Part of a small language model's weights.
Architecture: normalized queries and keys, capped logits.
MLP neurons of a small language model. Each row is named by its layer, matrix (down: output weights) and neuron, and shows model dimensions 128-255. Each number is 200 + 20 x the weight over its row's rms, rounded and kept within 0 to 999. A neuron's up and down rows have the sign that makes its largest values positive.
After each neuron's rows, "fires before" lists the tokens most often just after its 100 highest values on Wikipedia text that the model never trained on. A number after a token or word is its count.

L3.down525,198,178,239,182,197,221,161,216,219,201,219,169,162,217,185,214,181,175,200,217,196,199,212,192,227,206,219,214,236,176,180,200,192,165,186,220,210,208,195,200,209,207,222,183,201,204,215,194,203,193,234,211,236,178,153,182,205,214,173,234,201,224,218,235,199,177,203,208,175,218,187,187,187,189,168,207,207,221,195,222,203,198,201,219,195,219,228,211,194,193,194,197,164,186,192,193,219,195,215,184,223,239,202,215,201,206,187,192,208,182,176,175,199,212,197,198,179,167,227,204,194,232,176,192,215,179,189,195
fires before: "en" 27, "|" 11, "is" 10, "-" 10, "\n" 9

L2.down184,195,204,186,186,222,216,208,201,165,222,224,194,223,181,225,205,217,211,248,201,204,213,196,216,180,213,212,224,175,161,225,171,206,217,171,222,179,169,181,229,169,208,208,194,210,169,193,205,217,189,225,203,165,214,201,202,193,208,202,207,193,177,189,200,215,181,187,150,183,188,198,189,203,201,201,195,178,203,219,170,192,206,225,200,214,188,198,144,168,191,195,189,180,222,184,211,194,198,207,192,183,191,206,241,209,182,192,224,183,204,218,192,207,194,171,222,226,180,178,206,184,193,199,192,209,217,232,132
fires before: "-" 75, "\n" 15, "1" 4

L3.down297,224,183,162,215,219,198,175,204,186,227,170,189,183,189,189,202,202,247,212,193,228,210,171,201,231,188,202,203,152,224,204,236,204,161,213,183,198,206,200,218,207,181,230,216,200,197,253,184,194,204,241,187,250,227,227,168,227,216,165,179,198,193,219,211,198,183,218,230,176,215,194,190,210,234,150,173,207,185,214,182,158,185,198,190,187,188,195,175,205,191,177,197,199,208,186,190,206,195,204,211,208,176,196,198,203,197,208,213,204,191,173,220,225,180,205,210,196,197,232,218,213,224,189,185,190,194,167,223
fires before: " |" 24, "\n" 19, ")" 15, " (" 11, " " 4

L2.down645,220,225,197,209,208,221,173,249,217,198,218,177,175,212,181,190,230,199,172,225,217,216,203,185,196,162,198,195,207,191,204,214,180,178,195,233,211,212,166,175,184,191,226,197,183,183,214,183,202,202,189,224,210,190,205,170,216,161,221,227,197,249,203,220,203,188,184,189,224,200,183,198,199,211,194,173,194,234,260,176,194,167,215,208,203,222,232,209,211,166,200,177,200,219,176,182,180,178,172,183,212,192,192,217,186,210,219,205,174,228,222,178,204,232,175,214,179,214,192,173,179,218,208,220,203,220,213,228
fires before: "^" 17, " as" 12, "il" 11, "-" 10, "\n" 8

L2.down475,190,177,193,220,234,199,196,210,180,198,192,228,195,174,174,181,198,239,184,215,188,176,232,194,185,200,203,226,228,212,208,212,204,203,207,160,195,231,198,201,198,195,229,183,177,222,193,161,196,216,217,199,201,175,194,220,180,195,192,197,194,202,185,225,199,203,209,188,207,242,148,212,162,203,198,183,219,196,205,146,213,156,174,204,247,207,260,187,217,214,130,239,190,182,211,208,186,220,226,215,192,205,235,198,173,195,218,178,198,183,209,199,162,190,202,194,166,181,193,184,224,215,209,181,197,192,205,168
fires before: "\n" 15, "." 13, "," 12, " and" 8, " (" 5, " in" 4

L4.down634,217,213,192,193,238,227,205,200,182,241,175,183,201,224,210,179,183,178,213,179,222,196,210,184,173,179,177,214,230,171,172,228,212,196,194,195,180,177,205,190,172,197,202,200,209,216,178,209,219,198,215,176,238,218,235,186,232,178,189,203,232,159,159,210,205,215,225,239,198,169,181,204,192,202,250,162,181,190,208,185,204,193,164,176,232,185,190,230,204,212,213,172,226,191,228,146,186,199,194,234,201,202,193,202,203,186,188,201,216,227,211,207,191,192,195,212,210,191,184,232,183,227,230,179,193,192,180,214
fires before: "v" 30, "f" 15, "b" 8, " l" 6, " C" 5, "ath" 5

L2.down346,225,194,270,227,210,209,217,201,222,196,186,214,190,213,186,197,167,200,214,179,210,218,211,205,212,186,179,198,203,184,214,187,178,184,221,186,201,219,194,228,197,212,183,208,203,176,213,249,233,145,147,181,214,190,201,176,223,185,219,185,210,179,203,182,224,231,200,238,180,210,224,203,191,208,172,217,200,191,208,210,202,166,193,232,239,175,181,204,182,207,196,216,213,221,192,241,214,166,181,210,238,195,205,186,211,210,199,188,177,159,198,198,210,206,173,203,197,179,193,218,204,191,215,189,184,209,185,205
fires before: "er" 19, "uc" 14, "ition" 7, "ation" 7, " the" 5, "ed" 5

L4.down131,196,174,227,167,180,213,217,245,191,208,227,171,205,195,204,217,192,220,166,188,211,208,218,193,211,184,201,191,217,211,210,199,176,225,174,229,218,211,189,200,195,189,209,200,221,233,179,160,224,201,207,216,226,169,221,210,167,228,180,190,220,180,210,196,150,197,214,201,194,196,208,203,199,182,219,224,193,191,214,200,235,169,203,182,202,213,196,191,179,223,191,224,207,191,192,195,231,177,215,200,184,194,212,225,204,209,210,179,195,203,236,196,206,235,201,203,178,205,188,184,211,215,228,180,231,163,188,211
fires before: " " 57, " T" 10, " C" 5, " E" 4, " Al" 4, " A" 4

L3.down681,186,143,208,192,207,193,194,219,214,191,210,166,174,255,170,191,209,228,213,198,221,205,223,217,219,212,199,222,197,211,211,223,185,193,243,182,189,212,217,198,189,209,177,162,179,209,204,175,223,211,206,211,201,201,197,190,210,216,197,221,208,198,177,189,207,230,194,198,201,162,219,204,213,188,215,230,178,178,194,184,253,158,154,249,186,189,206,188,174,186,201,202,211,195,216,206,170,177,208,230,223,228,195,178,200,194,137,188,184,183,209,211,194,207,185,193,214,201,186,184,214,235,202,198,178,197,191,191
fires before: " " 69, "il" 9, " |" 8, "ober" 5

L2.down60,150,213,224,156,190,177,198,175,206,202,231,218,197,202,169,170,201,205,208,214,179,208,185,233,209,190,220,250,180,156,188,224,216,169,210,196,204,194,223,201,214,206,229,171,193,217,189,225,171,194,200,172,216,187,198,211,213,173,166,217,211,244,190,199,192,190,200,203,180,173,204,166,201,180,188,203,157,231,186,191,183,200,202,173,181,235,223,222,232,194,177,214,206,193,190,212,158,226,206,211,180,217,191,248,177,213,172,200,208,212,187,188,183,235,225,174,201,235,171,197,196,206,202,187,193,187,209,225
fires before: "ational" 27, "ity" 18, "al" 9, "ation" 7, "at" 6

L2.down530,182,178,221,188,209,172,206,190,216,199,172,193,226,210,200,198,223,246,160,186,190,183,228,212,214,183,208,194,201,189,194,199,230,205,231,204,232,180,228,208,197,156,207,185,212,214,209,209,151,194,210,201,196,224,213,217,231,252,218,194,195,228,231,186,193,230,145,196,210,197,170,173,202,168,209,165,202,161,197,206,201,200,186,190,217,203,192,192,218,211,202,234,189,186,181,182,191,192,178,215,205,179,204,199,222,212,190,198,179,221,193,222,176,207,198,156,179,199,154,194,191,192,203,195,167,242,235,201
fires before: "or" 15, "ine" 11, "il" 9, "e" 6, "a" 5, "t" 5

L3.down222,223,173,205,212,230,205,147,211,231,178,157,162,215,201,206,210,174,186,196,192,210,217,190,181,178,200,241,205,172,192,220,192,249,218,216,202,193,214,169,218,223,202,197,211,230,212,204,226,178,205,174,243,203,192,212,237,216,204,198,190,188,201,173,210,194,205,197,195,192,226,205,204,211,226,242,202,202,223,205,189,188,195,221,191,250,166,224,200,180,167,222,192,173,218,153,221,208,201,205,215,202,160,243,175,200,201,208,159,204,223,201,182,188,217,208,188,184,207,210,212,201,216,186,204,193,174,210,209
fires before: "ed" 18, "ment" 11, "er" 9, "in" 9, "ct" 7

L2.down48,184,185,150,221,210,232,201,202,151,189,217,216,226,196,211,212,168,192,177,193,226,207,187,184,176,178,190,204,194,194,174,184,184,197,212,152,200,207,220,166,184,178,185,188,149,213,234,206,197,217,196,193,212,233,178,203,196,175,219,195,232,208,220,209,209,211,190,207,216,179,199,205,209,189,202,198,196,162,149,174,208,244,194,236,223,200,201,208,182,229,188,202,208,214,232,183,194,188,159,203,184,206,194,196,191,216,168,166,205,209,182,217,164,206,194,211,220,178,203,232,237,212,207,247,234,210,194,170
fires before: "|---|---" 26, "|" 16, "|---" 9, "p" 6, "b" 5, "v" 4

L3.down224,193,225,231,201,230,188,215,168,181,206,179,176,210,171,223,192,217,219,215,177,186,228,202,202,195,213,221,206,205,191,189,182,216,222,216,188,203,195,238,187,207,203,187,208,220,213,225,206,227,177,189,236,214,187,238,205,200,198,190,196,198,173,181,220,186,194,227,225,235,205,214,204,190,219,228,220,205,220,187,204,183,170,206,192,201,213,162,196,186,219,175,162,210,188,214,229,240,195,199,199,192,163,192,150,195,183,186,197,159,218,163,179,219,190,218,182,199,196,239,264,224,192,218,218,203,184,199,236
fires before: "ed" 31, "ing" 20, "ers" 11, "er" 9, "e" 6, "s" 4

L4.down528,178,202,176,212,222,191,221,173,162,196,185,164,206,195,188,184,209,172,226,178,183,216,145,203,184,179,209,187,182,201,199,187,197,199,205,146,227,231,196,213,219,216,202,218,212,201,206,216,189,175,203,203,236,201,195,190,216,155,233,223,237,175,206,220,206,208,185,220,215,205,175,185,194,229,184,169,217,216,199,186,206,216,198,198,212,186,194,184,181,180,224,198,192,220,199,213,209,204,201,215,219,208,225,181,231,235,205,187,209,201,207,209,221,185,235,206,201,226,187,194,196,204,197,162,189,192,206,181
fires before: "i" 14, "x" 14, "or" 8, "re" 6, "ot" 6, "ow" 6

L2.down259,210,198,201,198,205,217,201,207,184,213,198,220,219,176,207,164,188,208,202,178,221,232,186,232,202,195,188,199,202,214,197,190,190,192,177,205,217,214,202,200,243,200,217,181,172,213,209,194,211,193,203,195,237,193,201,192,184,184,179,180,206,187,230,215,216,201,216,207,208,175,238,181,177,177,172,191,233,215,199,217,188,180,230,170,196,212,194,196,193,180,184,189,193,199,216,202,200,205,200,201,190,177,247,139,200,236,207,210,197,183,242,171,186,239,222,231,143,217,179,206,222,233,185,197,215,219,254,192
fires before: "|---|---" 43, "|" 11, "u" 7, "|---" 6, " L" 5

L4.down702,208,190,208,236,197,199,225,209,210,239,186,207,186,201,182,219,186,236,224,202,187,191,199,204,204,214,212,220,194,228,210,194,217,197,234,209,232,219,224,217,191,175,184,211,180,204,216,219,188,192,212,206,224,181,198,202,219,188,183,194,208,188,185,190,208,218,222,189,199,201,155,212,191,208,195,195,194,182,189,150,207,186,208,220,193,181,200,203,191,170,210,191,186,182,225,239,198,209,238,225,223,193,162,194,220,228,224,192,186,200,166,225,195,175,158,200,185,202,176,223,210,211,176,203,177,175,201,189
fires before: " |" 31, " (" 17, "\n" 17, "," 5

L3.down261,201,187,205,183,178,208,236,192,192,200,213,186,216,195,201,220,216,206,216,213,164,217,214,201,203,173,209,185,203,183,226,224,207,195,214,229,184,172,217,206,210,229,206,193,205,208,179,178,203,193,245,192,214,239,186,213,195,184,170,198,178,185,181,217,212,204,200,223,188,216,198,195,176,199,203,218,238,169,208,176,205,226,185,220,211,145,215,213,241,191,190,257,216,197,191,235,217,165,208,185,228,207,210,226,177,207,199,192,234,199,231,175,205,211,203,199,216,156,198,194,198,225,229,193,181,147,171,187
fires before: "eral" 19, "er" 11, "e" 10, "us" 8, "es" 6

L2.down692,162,175,188,174,163,207,179,233,216,235,190,188,221,205,202,215,211,212,224,217,198,206,219,174,202,227,224,219,178,216,205,192,210,188,196,202,196,202,184,190,206,186,201,166,203,228,197,192,225,232,178,206,210,212,207,205,170,200,222,196,227,171,182,205,172,176,192,162,215,184,216,187,208,197,218,221,194,189,202,165,208,256,209,213,181,230,213,173,191,182,176,232,187,233,184,223,179,198,213,219,151,196,223,237,185,172,159,243,210,254,236,205,212,207,189,217,248,208,205,204,180,216,198,206,197,185,179,164
fires before: " " 49, "\n" 17, " M" 4, " S" 4, " h" 4

L2.down414,160,210,182,205,214,226,175,156,224,234,212,193,194,197,173,177,207,191,202,213,152,199,192,222,173,222,209,217,229,202,215,182,239,195,172,224,207,208,202,193,186,207,196,173,216,208,206,178,203,188,190,171,196,157,181,192,182,174,195,202,238,185,205,210,225,175,199,203,190,232,199,179,184,215,193,195,169,178,206,201,206,204,209,226,203,184,235,204,201,186,220,169,210,201,189,176,197,229,172,188,190,207,241,163,217,211,182,198,181,207,220,183,194,191,183,156,214,231,160,204,204,186,206,225,222,234,212,205
fires before: "ar" 18, "r" 14, "in" 12, "amp" 7

L4.down286,218,203,195,198,187,229,214,220,178,197,204,193,195,198,189,184,165,227,192,156,190,214,207,197,207,203,194,195,219,195,190,180,179,190,220,206,217,199,188,185,180,164,215,168,212,179,194,205,222,213,193,259,200,208,214,206,224,196,211,219,242,194,159,226,219,244,185,202,214,188,253,191,155,194,199,193,225,216,205,174,207,172,179,257,189,161,208,185,193,220,224,183,221,177,235,193,206,147,213,218,193,174,197,195,213,208,223,200,226,233,203,186,230,236,169,197,201,211,176,201,201,220,176,203,191,207,202,171
fires before: " " 84, " |" 8, "," 5

L4.down205,182,169,241,202,190,212,223,171,176,183,229,229,196,173,203,166,211,136,183,198,193,215,221,224,204,195,161,227,202,219,209,207,205,182,216,212,230,193,162,188,212,219,216,210,204,224,206,188,201,191,201,219,209,192,200,168,212,177,213,187,184,178,170,203,210,190,189,235,169,189,188,189,211,177,227,205,192,226,170,191,214,206,228,202,212,178,177,167,224,195,229,207,182,213,209,200,185,242,203,212,196,172,207,149,194,241,219,215,183,196,210,199,171,205,221,223,171,173,213,208,200,182,219,194,183,222,209,205
fires before: " |" 35, "|---|---" 17, "%" 11, "ot" 6, "|" 5

L2.down569,184,159,226,205,190,236,180,215,166,204,220,183,204,236,185,196,195,219,177,183,204,196,229,213,193,207,175,199,189,196,213,205,189,166,221,185,197,219,177,192,174,192,184,168,201,243,170,176,228,198,176,201,198,206,172,194,197,191,159,222,216,180,151,149,233,190,205,194,203,174,235,195,209,188,214,220,185,166,179,187,229,202,194,239,183,190,211,213,151,201,200,210,216,171,197,197,215,179,223,195,221,229,189,194,201,191,141,230,186,207,228,209,175,190,199,232,222,212,201,176,220,255,217,206,178,191,193,194
fires before: " " 65, "ch" 6, "ember" 4

L4.down393,166,199,215,172,174,181,176,210,173,181,192,173,185,208,263,175,240,174,187,190,194,182,206,191,207,196,199,204,189,187,155,216,189,189,208,216,192,156,144,203,191,222,204,178,180,235,185,192,183,205,216,179,210,230,228,197,214,201,210,197,176,190,154,202,204,229,180,192,225,180,185,195,222,228,214,182,214,159,198,200,186,173,188,168,193,190,168,206,211,227,199,222,183,204,186,202,174,201,173,206,174,201,148,232,189,174,176,218,217,200,194,197,162,224,190,186,237,168,216,159,206,172,214,209,185,227,186,218
fires before: "ro" 18, "ear" 15, "l" 10, "oin" 7, "ton" 6, "s" 5

L2.down348,236,203,167,208,203,194,234,210,158,178,191,202,217,167,219,189,200,172,219,142,183,223,220,195,204,224,212,200,190,214,211,165,215,228,226,233,219,229,181,226,201,214,202,199,203,188,211,174,226,205,216,193,183,205,198,212,184,209,200,173,159,203,192,209,211,195,221,237,188,222,201,236,222,195,180,208,193,190,203,189,215,179,163,213,214,200,217,197,181,193,173,213,225,194,189,202,188,206,183,201,214,221,206,213,244,205,199,182,209,222,208,198,202,188,208,207,195,192,172,159,217,204,160,167,248,205,213,161
fires before: "c" 25, "e" 11, "m" 8, "p" 7, "her" 6

L4.down381,193,177,180,196,188,227,194,221,215,201,176,180,188,208,173,196,202,223,169,176,198,174,236,175,191,195,168,185,192,179,208,224,222,200,191,202,201,207,196,213,184,160,211,198,169,166,201,182,205,202,226,201,217,235,217,181,208,249,204,204,222,169,207,179,193,210,228,182,187,185,200,181,195,188,191,204,222,202,202,197,194,189,219,204,170,165,213,204,191,204,202,193,182,198,189,178,196,217,207,215,207,177,194,238,181,186,220,197,230,226,191,197,215,184,177,187,218,193,188,248,198,202,213,227,203,199,205,225
fires before: "7" 14, "," 10, "8" 9, "od" 9, "9" 9, "4" 7

L3.down646,173,213,203,180,183,224,217,234,198,203,229,192,179,189,225,195,208,224,225,194,203,189,206,197,192,223,196,214,195,170,202,192,219,212,238,203,206,211,171,207,187,241,214,198,189,163,181,217,172,274,203,204,187,206,190,197,194,224,212,208,183,182,204,164,215,192,200,178,212,186,210,195,190,226,191,226,203,174,227,168,201,209,206,168,207,212,186,207,199,218,209,183,219,161,193,226,206,197,230,176,220,177,223,212,201,202,191,219,174,202,190,180,181,211,154,148,173,204,199,196,196,208,224,210,194,203,241,172
fires before: " the" 30, " he" 19, " it" 6

L2.down162,209,178,186,203,185,210,186,240,205,207,191,199,163,178,142,152,202,179,194,239,183,195,196,204,211,194,227,185,207,193,201,200,191,206,213,195,206,241,209,210,190,227,219,186,211,201,204,196,201,215,193,200,219,205,233,230,224,177,179,210,205,216,191,209,202,185,151,185,212,223,218,236,168,181,191,215,227,159,213,187,239,160,192,201,208,219,174,193,205,169,215,183,215,190,242,210,203,169,193,199,190,201,211,174,200,196,185,195,207,159,182,175,195,210,174,211,207,185,203,251,176,212,220,157,189,214,187,185
fires before: "\n" 17, "," 10, "." 10, " (" 10, " |" 7, " and" 5

L3.down509,193,195,194,219,207,193,199,182,218,210,192,156,189,228,235,209,191,220,183,184,214,208,148,186,173,241,194,193,188,201,199,200,205,182,183,222,174,204,181,207,195,215,214,225,191,191,208,194,172,197,176,200,240,186,184,195,195,192,201,190,157,179,189,213,222,198,211,198,211,217,188,200,206,196,213,164,224,239,219,195,203,195,203,192,193,203,170,164,199,200,192,233,210,167,216,212,172,213,205,223,174,223,174,205,230,209,220,197,201,189,222,228,227,200,214,208,184,211,217,221,181,229,200,213,196,238,205,167
fires before: "d" 17, "l" 12, "i" 8, "th" 7, "og" 6

L3.down433,166,178,207,199,177,192,195,194,172,223,207,176,214,150,249,187,224,217,222,222,198,199,187,175,232,215,213,233,194,174,196,187,202,228,198,212,198,201,156,226,190,194,179,165,190,200,214,220,193,169,202,190,209,201,199,236,193,223,189,171,175,174,181,212,181,214,192,220,227,195,178,185,181,174,205,195,182,180,208,192,181,231,226,196,197,170,202,173,180,193,202,202,210,233,193,210,218,223,202,209,232,189,187,204,237,235,202,242,208,203,215,171,214,186,178,201,173,182,174,208,195,188,251,174,220,227,209,186
fires before: "-" 69, "\n" 29

L3.down44,173,237,182,193,220,192,158,207,192,221,203,208,181,160,187,179,198,185,199,184,222,197,171,216,182,165,210,211,160,193,231,222,206,203,162,194,222,218,171,188,216,160,188,195,210,225,193,192,220,198,170,207,185,196,226,205,191,231,202,255,179,238,177,205,191,229,170,180,208,193,177,190,214,207,201,201,197,221,207,233,185,207,225,225,238,227,220,218,223,172,182,203,236,189,169,189,219,191,190,186,207,181,219,207,139,205,201,206,184,216,192,194,196,205,190,203,193,230,218,195,187,214,224,190,215,170,241,204
fires before: "al" 15, "ated" 14, "ation" 11, "y" 10, "s" 6

L4.down683,192,207,207,171,216,206,204,165,202,206,197,220,215,214,206,193,188,226,221,201,190,171,198,181,189,181,199,193,207,191,186,213,209,182,212,237,197,150,223,219,184,191,222,216,201,190,235,219,175,220,189,187,219,222,184,199,209,169,208,184,170,193,224,193,190,221,210,212,206,234,198,197,224,181,164,207,223,204,218,217,203,168,219,177,201,175,205,198,209,170,207,209,177,201,197,204,205,199,221,205,212,197,211,175,208,195,209,201,190,215,166,201,203,223,213,215,234,206,206,217,207,198,216,238,156,192,207,173
fires before: "eral" 17, "er" 13, "ch" 10, "us" 8, "e" 7, "uc" 6

L3.down600,197,211,182,186,226,234,191,177,206,169,205,176,212,189,228,199,222,197,223,204,203,204,191,243,185,230,243,209,191,214,208,166,202,195,198,206,182,195,198,172,183,174,212,216,200,217,191,238,172,199,175,151,170,164,192,197,195,192,227,181,212,217,164,223,171,198,189,249,178,180,201,200,189,218,176,212,190,199,189,214,221,175,200,158,211,204,209,195,214,213,197,201,204,216,230,191,183,244,208,193,210,194,201,172,231,227,192,207,183,154,188,194,226,178,195,168,205,246,188,174,191,204,200,204,224,233,225,237
fires before: "amp" 15, "ar" 15, "ild" 11, "ap" 8, "ang" 7

L4.down17,185,179,193,220,226,189,189,205,185,215,200,193,185,180,188,181,214,159,217,178,149,221,206,186,213,205,174,203,185,173,228,213,209,171,195,181,203,174,215,184,169,202,196,191,163,210,216,213,202,194,180,204,215,235,209,188,211,222,226,202,207,183,203,191,180,197,183,230,171,195,189,199,153,203,211,193,198,187,202,216,215,203,219,168,195,225,200,209,211,219,199,187,159,192,200,199,234,217,183,207,214,169,201,193,198,214,181,202,214,205,206,188,169,196,190,170,199,174,173,206,196,240,219,212,174,204,184,188
fires before: " |" 18, "," 12, "." 11, "\n" 7, " (" 6, "ary" 6

L2.down199,197,193,221,179,205,195,229,193,200,231,200,166,225,203,200,205,220,255,236,209,188,195,217,208,178,211,236,196,229,199,192,194,213,183,182,235,165,221,168,232,216,193,192,207,203,171,189,223,209,194,180,183,192,199,187,214,205,177,200,203,227,199,233,169,186,174,205,183,199,188,215,180,180,208,211,189,215,200,205,211,199,200,220,214,196,190,176,167,195,215,192,185,223,185,177,203,176,218,230,226,184,185,200,221,227,199,189,191,190,184,221,186,229,184,198,206,184,209,199,222,188,183,209,163,209,169,209,168
fires before: "-" 53, "\n" 23

L3.down295,178,187,186,212,224,228,203,192,209,195,183,186,232,215,194,200,196,217,212,165,229,191,197,192,189,170,213,168,195,202,237,191,230,208,170,173,190,148,174,184,195,181,212,231,217,186,216,201,187,207,212,215,182,219,209,196,197,177,192,180,224,158,224,241,193,229,167,147,213,189,164,186,220,207,158,212,204,198,187,188,203,155,194,205,152,186,194,185,200,212,207,199,208,180,179,188,196,207,189,231,196,188,201,197,232,223,192,227,190,182,187,206,203,216,222,183,196,217,195,210,198,224,222,224,177,212,173,197
fires before: "l" 14, "b" 13, "-" 12, "ong" 11, "th" 8, "tern" 5

L3.down80,184,213,198,179,216,170,213,197,207,174,195,207,201,233,211,166,149,197,195,201,167,203,216,182,224,211,159,242,181,195,225,190,225,202,177,192,193,182,192,218,218,212,170,184,199,188,209,206,182,214,237,191,206,179,212,216,228,199,234,208,206,189,228,186,208,160,199,197,193,192,233,224,221,218,201,197,187,191,220,167,185,193,191,198,171,201,173,241,219,190,197,181,205,169,200,176,198,234,232,181,208,213,196,201,213,236,162,203,184,191,181,211,188,202,184,168,205,172,175,226,190,176,200,207,162,209,189,209
fires before: " the" 19, " he" 15, "," 14, "." 5, " M" 4, " s" 4

L3.down691,217,163,188,190,206,181,204,176,187,196,205,177,203,177,244,178,196,158,211,213,186,170,205,243,196,175,234,193,185,228,188,181,231,204,210,235,190,199,186,170,205,201,209,210,195,173,193,211,224,197,179,205,159,220,229,198,196,167,231,211,195,209,202,196,192,163,172,216,203,186,194,175,252,190,199,188,213,187,232,215,185,205,253,179,227,229,217,185,191,193,187,194,201,204,204,213,200,218,172,179,198,207,206,231,201,209,166,193,241,199,228,196,172,173,194,187,245,191,207,183,214,180,192,228,188,196,199,238
fires before: "ro" 16, "ear" 14, "l" 10, "oin" 7, " a" 7, " b" 6

L2.down522,202,195,172,212,196,185,213,174,177,187,204,180,231,205,195,256,203,200,185,219,168,204,185,218,183,215,223,159,209,164,198,207,200,219,195,206,234,189,188,195,202,206,217,197,208,170,204,187,226,174,209,246,227,222,199,193,191,164,198,168,197,198,193,190,213,180,217,192,181,221,180,188,204,194,200,170,187,212,174,178,188,223,211,182,220,221,203,182,179,182,179,188,217,212,188,187,203,213,168,210,227,213,215,198,237,178,210,190,210,238,207,202,221,203,227,182,180,186,190,214,198,201,190,235,243,217,236,200
fires before: "ed" 26, "e" 20, "ing" 13, "es" 5

L3.down46,190,198,234,181,211,217,205,217,202,237,204,191,180,200,168,175,209,191,212,223,191,199,217,182,225,199,222,214,209,186,225,234,169,187,236,186,247,209,232,172,205,194,230,187,193,218,227,189,191,198,210,181,213,183,234,194,231,191,177,215,183,203,222,201,169,233,200,209,172,188,161,207,192,236,176,193,200,204,187,165,222,159,149,169,205,222,231,205,191,207,169,192,169,172,202,233,219,213,203,222,212,177,202,195,215,187,211,198,206,170,208,180,165,219,204,181,176,217,204,225,158,254,212,143,207,160,172,186
fires before: "\n" 19, "." 12, "," 9, " and" 7, " in" 5

L2.down198,167,231,183,169,161,219,180,188,247,181,177,204,153,196,208,155,218,221,191,160,214,215,194,211,200,217,206,193,181,216,200,183,192,186,196,144,228,190,184,201,193,200,199,175,173,205,176,198,199,212,241,211,198,188,209,185,204,205,207,214,228,169,170,230,175,207,195,178,177,222,220,167,188,187,219,216,219,223,193,172,220,235,172,212,193,161,214,181,222,211,196,210,174,193,210,207,179,208,216,198,202,202,204,220,147,205,203,207,195,195,183,183,232,183,197,185,214,210,210,221,202,182,209,193,181,161,207,172
fires before: "re" 34, "m" 6, "ad" 4, "l" 4, "," 4, " of" 4

L3.down599,168,164,181,210,170,192,199,247,250,203,203,189,190,218,233,203,192,214,165,193,191,227,208,209,194,223,248,195,124,187,206,188,207,206,191,190,164,158,158,187,223,227,203,207,214,183,176,206,228,190,185,225,159,172,191,199,203,223,226,182,165,211,218,188,208,186,179,200,183,176,200,221,204,207,178,195,233,181,197,189,232,192,211,170,192,213,207,242,199,190,189,225,205,176,191,205,233,179,220,200,187,243,180,199,181,153,221,177,203,185,185,182,184,202,203,185,206,179,221,215,211,187,189,185,229,221,205,190
fires before: "ce" 18, "ic" 11, "ed" 8, "on" 5, "ts" 5, "port" 5

L4.down227,185,220,223,244,177,214,171,171,225,195,196,198,228,180,226,173,247,189,198,213,227,196,222,193,228,181,178,191,204,189,214,234,198,204,192,174,187,194,203,204,164,208,182,168,234,210,204,200,211,190,204,177,149,185,188,230,198,214,226,190,200,190,180,201,206,204,214,153,191,172,230,190,167,186,184,210,171,214,216,220,211,182,205,205,190,240,195,241,223,199,221,226,220,259,190,235,171,190,222,195,197,204,205,206,214,175,186,233,186,192,188,186,196,211,222,178,222,211,210,186,195,193,214,203,205,217,201,197
fires before: "ation" 17, "ar" 14, "age" 12, "ol" 6, "ic" 5, "ag" 4

L2.down309,183,192,188,179,201,181,234,212,209,201,185,191,217,194,183,231,193,171,201,180,179,212,220,205,176,176,207,188,205,188,172,224,211,190,208,176,222,170,216,232,173,184,184,224,213,195,195,192,198,192,183,251,231,210,175,213,202,224,192,197,185,190,190,190,207,200,158,191,197,209,178,189,205,164,196,172,209,197,217,213,219,187,230,174,212,174,258,221,191,168,209,238,164,195,228,239,194,229,188,217,201,209,178,205,213,241,204,211,183,186,209,204,195,208,191,184,207,185,215,212,216,198,193,195,171,162,205,214
fires before: "eral" 20, "er" 10, "us" 10, "e" 9, "om" 6, "a" 4

L2.down614,192,175,184,170,196,190,182,268,200,204,194,185,209,207,230,192,236,208,217,189,199,209,193,232,220,177,227,225,222,201,189,193,184,194,191,224,207,191,182,183,201,193,208,185,165,197,225,178,200,213,185,178,203,175,183,184,196,228,186,252,175,180,204,195,169,217,196,189,230,186,199,171,208,200,194,176,219,214,203,195,190,182,180,166,227,231,217,190,183,166,164,213,233,226,187,183,203,180,201,206,211,202,216,206,177,172,195,219,196,211,238,206,214,222,137,234,226,214,206,203,208,215,218,179,207,165,203,231
fires before: "\n" 28, " " 25, " A" 8, " S" 5, " J" 4

L2.down1,208,223,183,207,212,188,228,199,217,198,180,185,171,176,220,203,205,203,199,195,176,195,216,200,197,188,196,200,195,181,208,189,182,210,184,203,228,187,195,178,248,235,179,215,201,211,190,225,192,207,164,217,198,163,169,190,187,204,186,197,211,176,244,217,235,200,223,221,193,191,149,181,208,172,191,192,200,243,191,171,226,209,221,187,206,209,220,227,224,201,202,188,206,207,203,219,153,219,192,215,182,214,224,182,227,230,200,204,196,218,198,215,166,193,207,186,204,207,171,191,241,183,187,183,242,223,207,187
fires before: "ot" 19, "i" 13, "as" 13, "he" 9, "ore" 6

L2.down594,190,201,199,234,208,177,209,192,172,217,179,208,207,159,184,203,187,218,224,192,210,231,190,227,167,203,219,172,177,181,175,188,214,222,202,218,202,183,195,185,207,215,194,207,220,208,149,228,194,197,235,237,197,171,238,175,215,164,206,219,206,191,215,161,208,180,217,189,222,203,212,233,212,204,194,211,220,214,151,253,177,192,196,199,212,231,198,188,222,169,190,193,227,211,170,181,193,217,177,202,169,204,161,211,177,172,212,191,199,207,191,190,225,175,193,210,158,178,224,250,191,178,192,178,203,195,232,225
fires before: "ed" 20, "ers" 11, "ing" 10, "im" 7, "er" 6, "ad" 5